config.yaml
n_layer: 15
d_model: 192
n_head: 2
n_kv_head: 2
head_dim: 96
d_mlp: 1152
vocab_size: 4096
activation: "relu"
norm: "layernorm"
norm_place: "pre"
norm_eps: 1e-06
positions: "learned"
qk_norm: false
attn_scale: 0.102
bias: "all"
tie_embeddings: true
parallel_block: false
init: "normal"
init_std_qkv: 0.0229
init_std_o: 0.00419
init_std_up: 0.0229
init_std_down: 0.00419
optimizer: "adamw"
lr: 0.000888
lr_mult_qkv: 0.7
lr_mult_up: 1.17
beta1: 0.9
beta2: 0.99
lr_head: 0.00551
grad_clip: 1.0
warmup_steps: 464
schedule: "wsd"
decay_fraction: 1.0
decay_shape: "sqrt"
final_lr_fraction: 0.0
batch_tokens: [16384, 32768, 49152]
seq_len: 512
doc_mask: false
train_tokens: 283100000
steps: 8931
dataset: "wikipedia_en"
MLP neurons of a small language model. Each row is named by its layer, matrix (down: output weights) and neuron, and shows model dimensions 0-95. Each number is 128 + 24 x the weight over its row's rms, rounded and kept within 0 to 255. Numbers have three digits each.
Before each neuron's rows, "fires before" lists the tokens most often just after its 100 highest values on Wikipedia text that the model never trained on.

fires before: ",", ".", " and", " to"
L12.down893:146113153128123101129142162146166124152121090165110154122139103144106129097114086130134111118148138149152153119092156124122112125139151128142121124124101110091130125137167157121071158120072145155163091118114167131078142133107126128165115083149102134130130125095082136090143135141136166110

fires before: "″", ".", "ont"
L12.down770:121108162140086145142157103113107078136126168056121092147106112116128138120137114114139081113143146100146164133157140146165135153153095127157158142153151118147093115104155156141114106095102064166178136127171109116119141119126180144104128144155172113126123113140110121106108164158145137142

fires before: " |", " medal", "–", "out"
L7.down372:137124138186111111118101148110111125119138131098113104127143134093108084139114132136111124092101088136133116126109108101106160133153139137213094138084138126115095156124113152122140130143162148126129122105190109131152117125149116073140086149114119173092160095138126121165092130166136158094

fires before: "%", ".", ","
L12.down145:152188137097144128125094090134121138119147164138105108110092164115116161087130145170091136090156100135175113106124129116146143100140113119141098149115091067134113123176110160155129103139165121141102060124148164121139112136110131168105129116139090092091147156122100111174126127147114105124

fires before: " that", " to", " the", " in", ",", " for"
L12.down234:076125140106141137160149184102147103158136164124133134095151163140113129144136080091095145126124139136119127171092121118152098137122149128123160131164116152100143135101137078137093137135057110126146132095145146143160140144137140168095134147113146139179147120157101132160120110134105125097

fires before: "==", "===", "In", "He"
L7.down742:186139154173117077135150179102104103159137154129151126124122121140126108112154114096145116165160159174113117115127092151144119130130134131126117178146120144127095116115120145157094124103062098139139136137138108116135139187123138143111161143126124128106141171084134055087159108140126131135

fires before: "\n", " The"
L4.down857:126112167102124149103098097134137144097134127171098129121115128094075174148091147077124082133145152122162102131139137114085149120127137126144130162138126106122129135115134138120160126106114112101132116131121064134120136145119119143114175075110171094148113160165139156134159143102128133109

fires before: ",", " |"
L8.down317:133115095139116151075147088114115113111108133114125108153145176128084108173131104126069134123174130138108086121130120133098161081136071101119128141146129110123145153174121105148182152115159119135107152123126164143137088130109135132140120124090104128136125080120099153173158105116167189097

fires before: " of", "\n", ".", " and", ",", " in"
L9.down64:162119115180118114147129164169152130135145152111141121114130165134151143157131096073150159115131086105153104133165086148172134110144141099115087132150140152130161100125097157135160109121106102152145161119147133150140132117142145114129142113119127144130142100101112086135138136115121127101

fires before: " |", " person", ".", "%"
L10.down678:087118092176143113136162141120158090156093111108129154112124180123147107115138078102178122141124128132116128125106076133126126126148151112145095146168110152103117129097071165075153151110117122143138154111112107126126188129176153124125125132167129108145147144131146099118108099131107164120

fires before: " |", "%", " ×", " \"", "imately", " million"
L10.down857:084091103157167114160120140151146070104134091133090119151142133117142130147136104149127118151138137116147111147099116069096127103159093132105122125162142133120128124113139139116100161129154163130116125114157086129147111134140126125133124120118148122147113107119153152177151090107140125107

fires before: " |", "7", "9", "2", "8", "″"
L7.down588:117137098111127160067125133149097162138106140143157120101140138150112115150115132117134108135154135160134095124136141136135135157103155076145124091141143131129123130129139111137147131093164156108113107152157154119133117150117105095200134125088095146106119076105112139145139161148122137131

fires before: " /", "),", ")", " March", " April", ","
L10.down742:112099191106094160084111142101094134151147123169136100114139137147172106135093157201115122120153123153145100107147129137106095109141158122132112105118123133102092105123132093126111119122128162136124081114125112118151141112077080153129135142116164118105079100117141146157167119116129104126

fires before: "\n", " is", " was", " from", " had"
L8.down3:160149138104122114111136087134135144143112139167089126112136135055080103137096116090151128182152117083125146111138099150111108125107180148108132160122110121134118132135109112105109106137133104139154155132117165112152146096095091106168142113136149127111128149144106137120097160110098131111

fires before: "\n", " is", " |", " was"
L5.down1116:064130156130132151133189038098117114143149119134125143128129140062124158159106151099110133168154124082128102121140132149142103133126146151143129151144141144150115158166143114119137139095124139096139179107091126155134141120139106115102104104129108157120158104122131156161138104129145121126

fires before: "\n", " The", " In", " According"
L9.down30:101184132056121114156143152135107182131127137127083135130108092132138177045074161147116123138124156109114137154138140130160143127104098154117121167151110127143121124151129134090083124111149121159153155165120153121092132138125130148160113121119125136117142149050115124122097175131114108124

fires before: " |"
L10.down162:131141157102139131103188124137118124125104103141108155097140141134149090088098113124113105120113118142158132120145121126097122125134136125113118114118122098093148136135088167113166114113136121115140137113134135088144129122125130121115135155112142189131105132143114109139141082139132148111

fires before: ",", ")", ".", ":", " to"
L7.down947:145091080119127143131160116131123131110133118120129164068152120154095152135151122066121120087103106097131116158122132149126117121137137133107149144138116132137090146119085112126174124097152120193114135090154115159138189145121151148126106138067115136165131129119104121112115116147129094119

fires before: " |"
L9.down911:124130155148087134140109119152088143112149173098098152096087065106132164128114148112097122143094102116104112101158123141198105096127171121120150172093187121111104118109197142111160104156139121140111166136126152118108100118139132121129150189110135150118097094133167102155123130124118140115

fires before: " to", "ed", "s", " the", "ing"
L12.down722:070148139107100126173132112101163095152132091155140103102170164142079103127103157149107128124167163123119134101120183126162113162133129159130124100130151148112080116123089092117131087107072166118161129133111080115127132128112108119121076112145125150171138094138140106119173141076139115155

fires before: " |"
L10.down1022:121119123151099171130138073137154133081135113120184134140109129130122104115115108136160127122146115125134123151123124159138148152104099172107142138120141123098123152167061087125170138129166083141109130111138130153133154143144107192102147118134114147113138129129133080170097113103153103151

fires before: ".", "°", "′", "eng", " |"
L8.down981:156124096118130132106132120142125116104100178153138110146120137136129105168081136163152108127144109074108115167093158110121099097129134153106089144154095138168137115123131135170124152132136152124132123107118102092118178141160152094138132127152137140152179131086163147109170122115100143122

fires before: "|", "\n", "-"
L9.down1120:125115141180133142108110124170098095147102130121099131084148145139139133132145133106188151154156169143123112103119132092137145143113115143132108137125112109096144131127107121121150106151188123149118127120094130134083108156151167126143154124145124164130127093145112143152105153096104147121

fires before: "\n", " He", " The", " However", " In"
L4.down499:099132131058107095120119148170116150114112153137112145124096105168114158087067123052120114109141093100100107171093135123123135124125124134155114147132133118123118112128123161125178175144109158099119144153129114143161112059152138147128132147133139124110121135134141176129178146109085096119

fires before: "\n"
L5.down1068:137106124150169126080132149083151115163130126122124126130126152182129115126133141129128138200171115111130119140147122132133143127118104098140102148105112098102124128099129152136099147122142182146122167126159124165138145077088095126076198103147133114108107141108115097129150144139148149137

fires before: " |", ".", ",", " ", ":"
L5.down35:162103105127146153122122137169111121128140137158105119176103124096109111130131124148129141104094124124167096124130125124097155141124111119159107126140124104126109151170107131148180095150128145168141118144149112114101156141143168097145155147125141135102127169167100101107078129114121106106

fires before: "\n", "N", "E", "W", "°", "|"
L9.down194:096120125121153136136111129111167151094082111124123092145138113123160144121123142139156149148094104109185132164120102147205085111135116129135109152122114167154112109123108126152111118082138135152141156111145105144152177132121125159135104132142189142134092111146102104106132130124113094127

fires before: ",", ".", " of", " in", " ("
L5.down625:125126173153158103103118109131128086134101109190119140159161125128128134119122161141097078139186129092143148123163143142117155124178150168151176172104142161113090137161129120139077131131137140146103149097142118109103144133111081154165124099103097138087145107098095113146126126133156165156

fires before: ",", ".", " of", " and", " in", " on"
L4.down376:090131130151111085115132123123134063162140090145117170111168133104141106120157143179143163142097122127086136096171101152108153125140106123139092154115136150128124128132130136115123078120156109147101126098100116155109091189164092194168157113183116152147122131122129129128099101104177157125

fires before: "\n", "ine", "q"
L8.down233:138154142139149128079098159097117106134116135142146116139106125141121132095145146161112136087143114097137176106096172090129133168111089102118180121090141118092148164162155097117133134164165115084124150127117172132096148130084117148130156093160137108145150133151097148152143140155130122068

fires before: ":", "ms", "ony", " of"
L7.down25:120112101097058140156102113121107141108156153123113123126112130187120097147152108101112130079128124113136151130131098150146143111132166141178135130102122158103158125101122129170105110173155102151117108085134128123121154096143131111099132121116104116180143114162143107136079108155164130122

fires before: "\n"
L9.down430:119114139116129124124140116105104132141131156138135120137099193144162141141138140112104141127135141169136145126126123106114139116154125138135108133150131112150153171104119148118162127121000131076115115138143135157149158137148151144130155118135123105171128133153172138113106117131101109114

fires before: "ed", " of", "ing", " in", " to", ":"
L8.down1088:082153132169160168119129118150150126131108159102118100163167104179121140142093113136116168137150138113106078122127112116102135073139179141144133129095159162124106158109182163116073116145135127118109112129122103121162136146082131121111122103098144145134143144100087131105085129108141145112

fires before: " |", "″", " /", " –", "."
L7.down240:163172159146131150123146137134106107126150175130129144102094092136162116064103168143111105135120114139138128156093109134132117128082132150144093113173169103169112115092144122130158134106134160126173133152141107107147126157136089146127151155128137125148143065136138163133154114137080174126

fires before: "\n"
L5.down793:141152133153162121103123160115171101160122104110101138107123130159108120120143151135113149176151102097134147123137155151147151104109121076146097121069139109099096144117137134115118138150129136147122144099109094133100124113097116139107151097179129124119161125105091079144112152131135144120

fires before: ",", ".", " in", " and", " on", " to"
L10.down915:103132166137135052122117153125118137127121171118150081072129130122118157139126178107126134163147126133117124107151127180141082111172145128155112130160117130124138101129110090148111126100068141113141138159167128165098159144159125136146099108100145149116082119170163128160149109141155123121

fires before: " |", "%"
L9.down928:127088103152139145132096124127131125121153118106121141137162150152102185117146067146111157075142108136139120164101081105139134074185103136111116142109124136133124112141108122081156176109116122144076171107157119130130151126162137108135129120099147105147083148077143155099152095113140123132

fires before: "\n"
L12.down1103:090105137126130138134126137118115095169141097118109121095123087146113120117091118125138109155156159099107144099167120142143139105125132128111151146126173127115123076160152133139114080127234130142134140146140072106106134121145125160128121122118110153067138119126074131136145147134097148158

fires before: " |", "–", ".", " /", ","
L5.down1148:118146140104170108119138127129111108098104137110153093127127120155157106164112117136133182162108181161133098127135122144052083114146120086134134096156120110133116135130152120157124073113127125108100094135142146124081122146110115133179113159138133146126113154154128105123110093107176142098

fires before: ".", " of", ",", " was", " ("
L5.down687:116127126149185114064105122132084106105130121150083122119142108138119168130115144149127136122122130112149132155102105134170153105132163165111126152138115131165152144140122132107122167110111141166118141174156081113084126153084109141146112110091113181122126115143114125147100126119123126169

fires before: ":", " ("
L12.down595:151110136160128162121131133166155133074128150130108167120122142151147104081152156120125140091142089100156143145134101117146128146123147147113107166159104139155161118129115127148130105104165134145135119159112170086075138138144122141143092100104114122152117136102080131101124084097151123085

fires before: ":", "\n"
L5.down706:119125125151158131111143135139102133107139112106185144100055134104106150149089132121125111140171113136112187102128097113171127112150090162126114143120156129143114120141126117118154100129136132124120098181117170124123112186140121098136108135147162139084088109116159104088104152110154146147

fires before: " |", "–", ":", "."
L9.down932:101117102156105166128106153133079132089159144133160116114124146140111160135117155135105138102122115137121108144155129139107168134121115162151130140099117141143120122141109096164111132113166138143119164102076125149150069148126121081128130147176145113134128120142127124167113135113102137103

fires before: " |", "-", "′", "°", " (", "|"
L10.down945:156109142164157109118114129141118166071104139130157069120135144136189121096100145144159130135106141138156110115121113095138045154113126129136112125121132153132147129139147149140119143098142101100112129123100134125104148135120124150155055124133183124140114127105120113137105133126147121112

fires before: " |", ":"
L10.down145:134126170154113103115114141102138131147123174143084115141136106122115164118134127112140140132117094130140120132157158128124121079121143153141113153127144076143114089114159126151149172128136129155129105115141122099130162117104131125110122168133112147105151148129096054157114146132112136097

fires before: ":", "\n"
L4.down70:129098148110106145111138112110109127131098111174142120120102134128121105143104087125136104077110098161144104174103109123135152093155129184130152093150103124159102139148123123137146096134121142152097107145125166109130148140166109093119139106071129141142109101122167157091094167111160120111

fires before: "\n", "|", "-"
L8.down181:145125119114100163135098113127116141155134099121085129136109167115130163147090156114145138191101130106148110166095163134122163148146156137156141159096104178105117108124131112137149139129102139151115086138139124088065123143128148114166134159133147102111152147093133119129086152107128123119

fires before: "\n", "==", "-"
L7.down1088:149136128145092106167115133124137129120139072101138140131119148115161135129109140180133154138153156129113084138080131126146124149113114122108123124112137113083112143144144077136132121122173136086141091157128156083138125127142128097147129100148112149115119139130143148143118142153170103115

fires before: ",", ".", " to", " in", " of", " and"
L4.down1002:090168111173152129141130190115125126097124168156160118093149135122141096121132137145119112135115131115130139125115119101131144113141135119116155191152136133160094117102119152057088083171108103127134116156097118127090128156151133131118138159134129144123121129122124114151145111117147121104

fires before: " |", "."
L8.down596:111092117150111111112139135190099172127111142177131079146141145111130119130095138127141128089135136158145120181156125120127131111114123168178110141108094142151125118134145116117160158120142162139136073108150136121176150099132110143117162131108138173101140125123142110122098122097105138110

fires before: "\n", "s", "/"
L7.down254:131103147137106149144148144170101094189100147126149143144130118129122128139058087142081144124085120168110150126129101056137166110147102162150143124142124079106113111149121134087152153135092129171144115117128133128124150128157133115128107127103113183121130114125127134158129154093100123109

fires before: " |", ")", ".", " (", ",", "\n"
L10.down0:096122112138146141121131109139150080111163173129134137141161125116102132099117117143080141078119154126147133138116113108156103125204107131088152126171113152126139114141131118112151138100175160125131168099129120117115134111174111106162105118128097149114115138121143122145119091159144144089

fires before: ",", ".", " |", " ", "°", "3"
L12.down1047:107116139199137098123071144137105093111148128138098140140141148173089156123095134130146088151133134155129125113145118133158149143117138119127131126108117134151178118106165133102143127173153164128119132113148118123144100118124119113111111133127122103123112113157093142181099123101095148156

fires before: "\n", " of", " (", ",", " and"
L5.down566:121117126136156128137087175140085124152138140105136145159115121169128099140132119113138109161152121099148115065145115118083145131127161094119143112167134153096132113150122120107147135134125079098058125128153135127123142110133141141123131120118155131112085162130132152138158144118101105089

fires before: ":", " UTC"
L10.down791:098143142141111169159172132134133133144139139136098097117142145110125119163129123126097108159096143051092145175127155150160116119115116143133142116140110164116122128121123132117135084104112118127132094111138109141088121141134136123109097131144101106170131117148127089161064104068155125148

fires before: "\n", "-", " \"", " Car", ":"
L7.down899:147119148155138121094097083151098083133112087122134150167145096136121131116125118110117140102116178177113132158144147110150155124105137118137124134101137098161164154148088120141128177190152115106128103110128148150118121135117111136066138114148119149166141130103111183105134130136165120086

fires before: "-", "\n", "|"
L8.down565:191166141143130073090136136129141121094145104160140112088132134099138126140129099118122161112131098117146110153153126121111110105150146142089103164109159144134135123111138152161158136110142086140137123117104117146139173069140138126144141111107131127078100168146131154116086142133150090111

fires before: "|", "-", "\n"
L7.down1149:098131135176114107110093159156111113129115141159143123150118129144118143130071160148124131185143144136119182096110149090148166107136119102133088132120104135138162138153130111096092114177141136092161096110110137127134127137101099146126137133147120151124110140145112148150108095123133176091

fires before: "\n", " He", " The", " D", " H"
L4.down838:147146170117158105080132129176126146121091142129151144106116112166084173148124097087106106104166123124097116103129134121115110105143105124136138101148136112104143114148149170117077152116126180119129106126117162178162149120137096096134109123167103176147151129118148150130116164118105123137

fires before: " |", "%", ":"
L7.down60:093162169080142141083104113106140138126122114143079120103161151183133143116149140147101125146100126109150122129108106126138118155133139138105113124082102095142175146141137127127130140118126095114134100128115163154132144123120115126141119091134125161123115086078094093111172149093153120117

fires before: "E", "N", "W", "°", "″"
L5.down643:120128105143131136144084129141188171134088105112147106171159103134120155146149142135129120210115119110140158161118144175143124119118143100137135172119108120141147134079139127138069130112152103168167104094126115142116149113072088118177109126147149153099126116119105117105117127108165116165

fires before: " |", ":", " of", " ", "\n", "out"
L8.down1080:091121166154138114114123160160094137143135140130114106129129110122104123116078114108079095126102104065141121118182105142097109120124175155099111192135135135146142143134136107108158180124145115126126110106110113146128158097132089134063110136127139160079159145109150156122119148107124154162

fires before: "\n", "ph", "ag"
L10.down922:101159156106135159105151089126135157076113128142141134140119125129115120108118133135118111170098178115131150121134124133141116156138156120106100098112123126067097107148134117135126108130127088093099142143147130151097154111148133115130172124168153152129115141141144116105141179117128101112

fires before: "',", "°", "'", "9", "1"
L10.down543:144150148144128086159129118151147107144143118135132148108123135133142118166144159152148113129118070139164112121109169106108152100107178151101096076099087080138131091108149125124120124141097160132130107135095115147124120136128112125140154139111139138109134136177133141120153125136106131132

fires before: "\n", "-"
L9.down281:158107132122133139161137110121154112134142140148109153110116099149169105145132100129113174095155155129117153131154143171143106106113135093105151192136177146069105156124112097086137136148174124134097125106104109120138133110099078086162131108150110124078132117101110117139073159139144112155

fires before: " |", "–", "."
L8.down1030:109155123164169115133160138171118110142119148125107144106160153120131099087100165161170128100088083121108164118123149099142134104151124166108122104087121130128138063103132129116145109120132135105174122128132125129123159145118160134120121118128170136115110089132130114140107116123142142152

fires before: " |", "D", "L", "P", " P", "I"
L4.down485:122101064101133180146136147078159151100134089094143148121157118118135092123138110119123158118108095142116149087145115155107148159162141152129116108162124126067112136120127134128126139126118135112119126157109128133132129102178161091128181116137114140187177149147121102164126121112169123130

fires before: " |", "ath", " Democrat", "–", "ity"
L8.down41:160149167142112123092107176088104124122105138119123116189160139117118132122109146144105138088155127113125158114120138100098116104088123115155126115142146117105094146128121164127100170129111129062136181157123131137143131100118064103115111157110143131127136121140134119144149140163088141101

fires before: "|", "-", "\n"
L5.down235:124101085146122118123126085124099158155139113149100118097107154137122140102090121129138142114105142135154119135160126107080133117128126145142109079123143132150159121138121156089188109137126120131101141160154160158093106198131106077131131143108122165118151107124122155117105133059119128138

fires before: " |", "ro", ",", "cent"
L9.down1032:135136124161124115133167114149088116098111103159102187153118126123117103123121149070153118173137120164145134096129119082166107169113153136142146139096184147141147129141126130092102144184091091112099138108123135120135137145108113093146129133159145138165095095149107129150105152136163140075

fires before: " |", ":", " of", " by"
L10.down634:113157163157123098116124074151127114107131110133155142087092133117093128136105113105139116137136079111107145143140103104196136168112141144141096134113105113108095133149122128136122136143126143158151130132122164097120168121176193153117165189099112158116130137146120111146143158131118169127

fires before: " |"
L10.down154:107114132119120144136141123116114140096084156146116161108123126187143136147086104163135113127147097118125124097149101150102126151153141130166112146134160125145145140141105166155138094132144131143115106113147114142111147158167137130085122133091132148107126136188137113142152120129090155130

fires before: ")", ",", "–", ");"
L7.down836:102108120136129127143154150159112124110140101104128156130147065156107167114141122118142110112107118066138153147101177131153099110111125140124180109151124138117133172116105126130145164121121130211117134125141118140126117124112114158121079154111129102094115127125124124142133118129146083161

fires before: " |", ".", ","
L10.down822:143104150139075099145126168127118105145130148136141133147122156130117157108124179138156091108128142142134130114128099100119139179121113127176123107157062135156134132112116117051128141153125144135131153129173084163124152112133078089137102175099159105123140087115063135148123122131073141123

fires before: "°", " in", " |", "1", ")"
L8.down309:147134121184114110127151141130170124154163127136113124141104127159141170120080144154135137116106098133170119101090148104130099132173161144146127135084131151165126078131158128121124147133130130127116115065088168132110160126154156109103173118102078141125133121099131127142120117127089148113

fires before: " |", "s", " G", "|", " W", "|---|---|---|---|"
L8.down305:121139118141182101117127133165146134152072155108128126106132105102107185149126102179129152128065144101093133156128092126112115142149132108061080111118156106148146142105160138135108123141120102123122072116141117105119097165098114128130125104161135113138152153113139155106090168102128164121

fires before: "″", " life", "o", " |", "ical", "er"
L7.down500:112148146075165123148167140159124139163118099122119099141141100126095098133143142121129141167120113133116120141127121138153138130092127094097148163124090108160118155076154082094083100098128128143125175088120104122112149104167107115188125154120124113130151085090128141139098186168135131114

fires before: "″", "°", "20", "2", "5"
L5.down13:164145108107113108113131127174089137083091133116141118110134143180139110140094151088122130147128136082124158146173143180137127107114169093195114126103131114160143126121129114154125140152123081147129082101131134099114158068091103140164177154096130110111149118122100123113155126106135104065

fires before: "\n", " |", " "
L10.down807:121171132147090139120149127097173138110115149115125141089117137093127118142155123096171132123111140101143141123115144121119098127104133145159105112106149112164151114117135107125156140108066170121107119165110160120134097112124103141181131104139120111127168109161162123128133132096112108088

fires before: " in", " on", " to"
L4.down716:103127161091148072126153117123122121154128154095137145082136122107117155140137119119123141092145165120150133117102125146148115158119081111126137208173146076132106120092132080104125118131120096109126175145104133125128123161145150171127104133074154110137113126120136125107146117137156158131

fires before: "\n"
L10.down342:131110179116122138168098144110103081090207140129128135130105111137123163100081149106095137114086127108098127118169120095109139138146132092114147152148122119186109105116118108095178105111163122140127144116113137146124157151129117120151108096132152159123135140146170163105121137123140085088

fires before: " |", "–", ":", ",", ")", "″"
L7.down622:140132128139144079174135161112151122140125160093101139124137119144143104137129109111165137096092151111084176120098127110140106102133142114133142137103088061108132109092130141152129095084123124149142133130108118130100138138115164143117138135095217126122100125106148112097134126145144108146

fires before: "|", "1", "0", "2", "3", "."
L9.down459:162158179109108105103128132178115093134106147121129092140160113126137154122180147136106132114133135107138109156140133163102141096098109127127113123138134151102164138186117113123116059131164107146135091099084078100079081150096129151135128166162090136132143188111089096105122127114137135115

fires before: " /", "E", "N", "\n", "W", ":"
L5.down496:162119134119125146146112134085118127099121115127101133129124156130080097142125130080127142135166157128129122131153131135179109081125130144116177107098160130156098133133145055132115148140132150149107121145156147085102151208133086122177148142123165135103171109114139142122062149102116103135

fires before: "″", " |", "%", "S", "ar", "2"
L9.down1007:117135101157106111181130113106099100138125139145173152141136104084166073116127113134129147145165144148154125138103084124098107132094138127144152124153084121115066140105133126114126100130145164093145107116133106123127135140143162114090138128094133125136086143140130156149095141142103130093

fires before: ":", " |", " –", " place", ")", " ("
L5.down285:128120140132115178135137132127119148118185147150083108137148130122082140127149128151126138125096112102156129173130128149090124114146135163133149095109148103133117125136135100162120107134124139118116141160130150114123141170173129077102115125107152134144135072133138164152066160147118097144

fires before: " |", "\n", ","
L10.down672:111091084145179142139132161152076126151088156112090148110087132144107092080117105117132136114137139123115134139128115114182120125139087149131103171120130129129136118154158142116162124131115142093123175094143091135133214149158130092096122173091135124136121113111121135127132114099077176162

fires before: "=", "==", "S", "===", "A"
L8.down633:142152139155108128142124117087137080104102164133144144130122128124119101121144056097131139098101167113144106127143083171141125135142104170161103154173133134114090095104074173162135095110132110164141156127141092152137170112227170142090100140104106112150144122144103090133135141135131113137

fires before: "-", "|", "\n"
L7.down989:125113126170114130120130116139072088100090097117091156101148149123091135119123116133133136203154148113124115159122134153159126160118103120176109137148134131130133132122112149125145188114163134165133139118109125116087129137131110135164103146143080159118153099120089137147175157117135125131

fires before: " |"
L10.down324:109094137110106100092194128121129091174107114158107163106144133150164140143078106125097118161132131123100115118138124146121136120167099137108136146110151109103133140126088124109116115129144119154116084122089104104148119122118135135109122170128145181086098126109103120125170115131130156172

fires before: " |", "%", " ("
L9.down56:122116133099097175094143128122088160090127093134120113174106130092140134112169147121110131159103140154155138115111119152115123072163105144093157082107182118124142129124115126114108113116160116098088143114142136129102119102140084131133112133142145134173110133148152144123141177145127129128

fires before: ",", ":", ")", ".", " in", " N"
L4.down780:125119131142139101114122180129087129098114126132113163083117114140153146142086116127127150103100148165075149133137124155143118126164134152098134164116155153159133133114135172081145154144123100173126163131175131126072163163111100148068119115160130145107133131143123111089114154124160136134

fires before: "E", "N", "W", "-", "49"
L5.down252:164133077118118190138054143134140174117105091139123148135130118122110131133163134138133111198130144130115146108098157164138144142124104116146153148118137144143121126105141134125068139111133136158160121104114132079145113147089123139159101129167148188142138114123121136101112139144150112164

fires before: "\n", " Ro", " an", " is", " (", " a"
L8.down342:125116108154110147156134103114074159157135122095151103133125125111136128159125106134142160133131126078125156102159152130136105113118155148084150141124153125105129118132123104135141135083166135094099107148166114100117124136117147126146158161142136147092172122147143103118122140149123090129

fires before: " /", "N", "E", "W", "\n"
L5.down392:141099185124103120143109106133069196100106113167121132118126116161103140111083124177123176119142163173115061126143119136112142144177126137107156125126142103074114127112125111148134108134136112154121130144142134114104110135160116096145137138155155150149106137148112122125109131119160151147

fires before: ",", "\n", ";", " and", ")"
L12.down72:105133102129122099113140140103093154136107108137111143153136142143131136129144131160145149152092110135138101123121106134120126079133134101122126092075120108104162105109129097157142120145110144138149129167107174119169148091098139164139126177152115122145056159119162151148137115076056122110

fires before: " |", "|", "|---|---|---|---|", "|---|---|---|---|---|", "|---|---|---|---|---|---|", "|---|---|---|---"
L8.down976:113107104182120117132090084161150116153097143133167127135124145156127144164081139104155112170101130106149143117101146111117162152152140152116126128108172144078106133172122136147119114120136088123132099119108098164108136128123131124164152141113160121149142110109112102114094155096106125151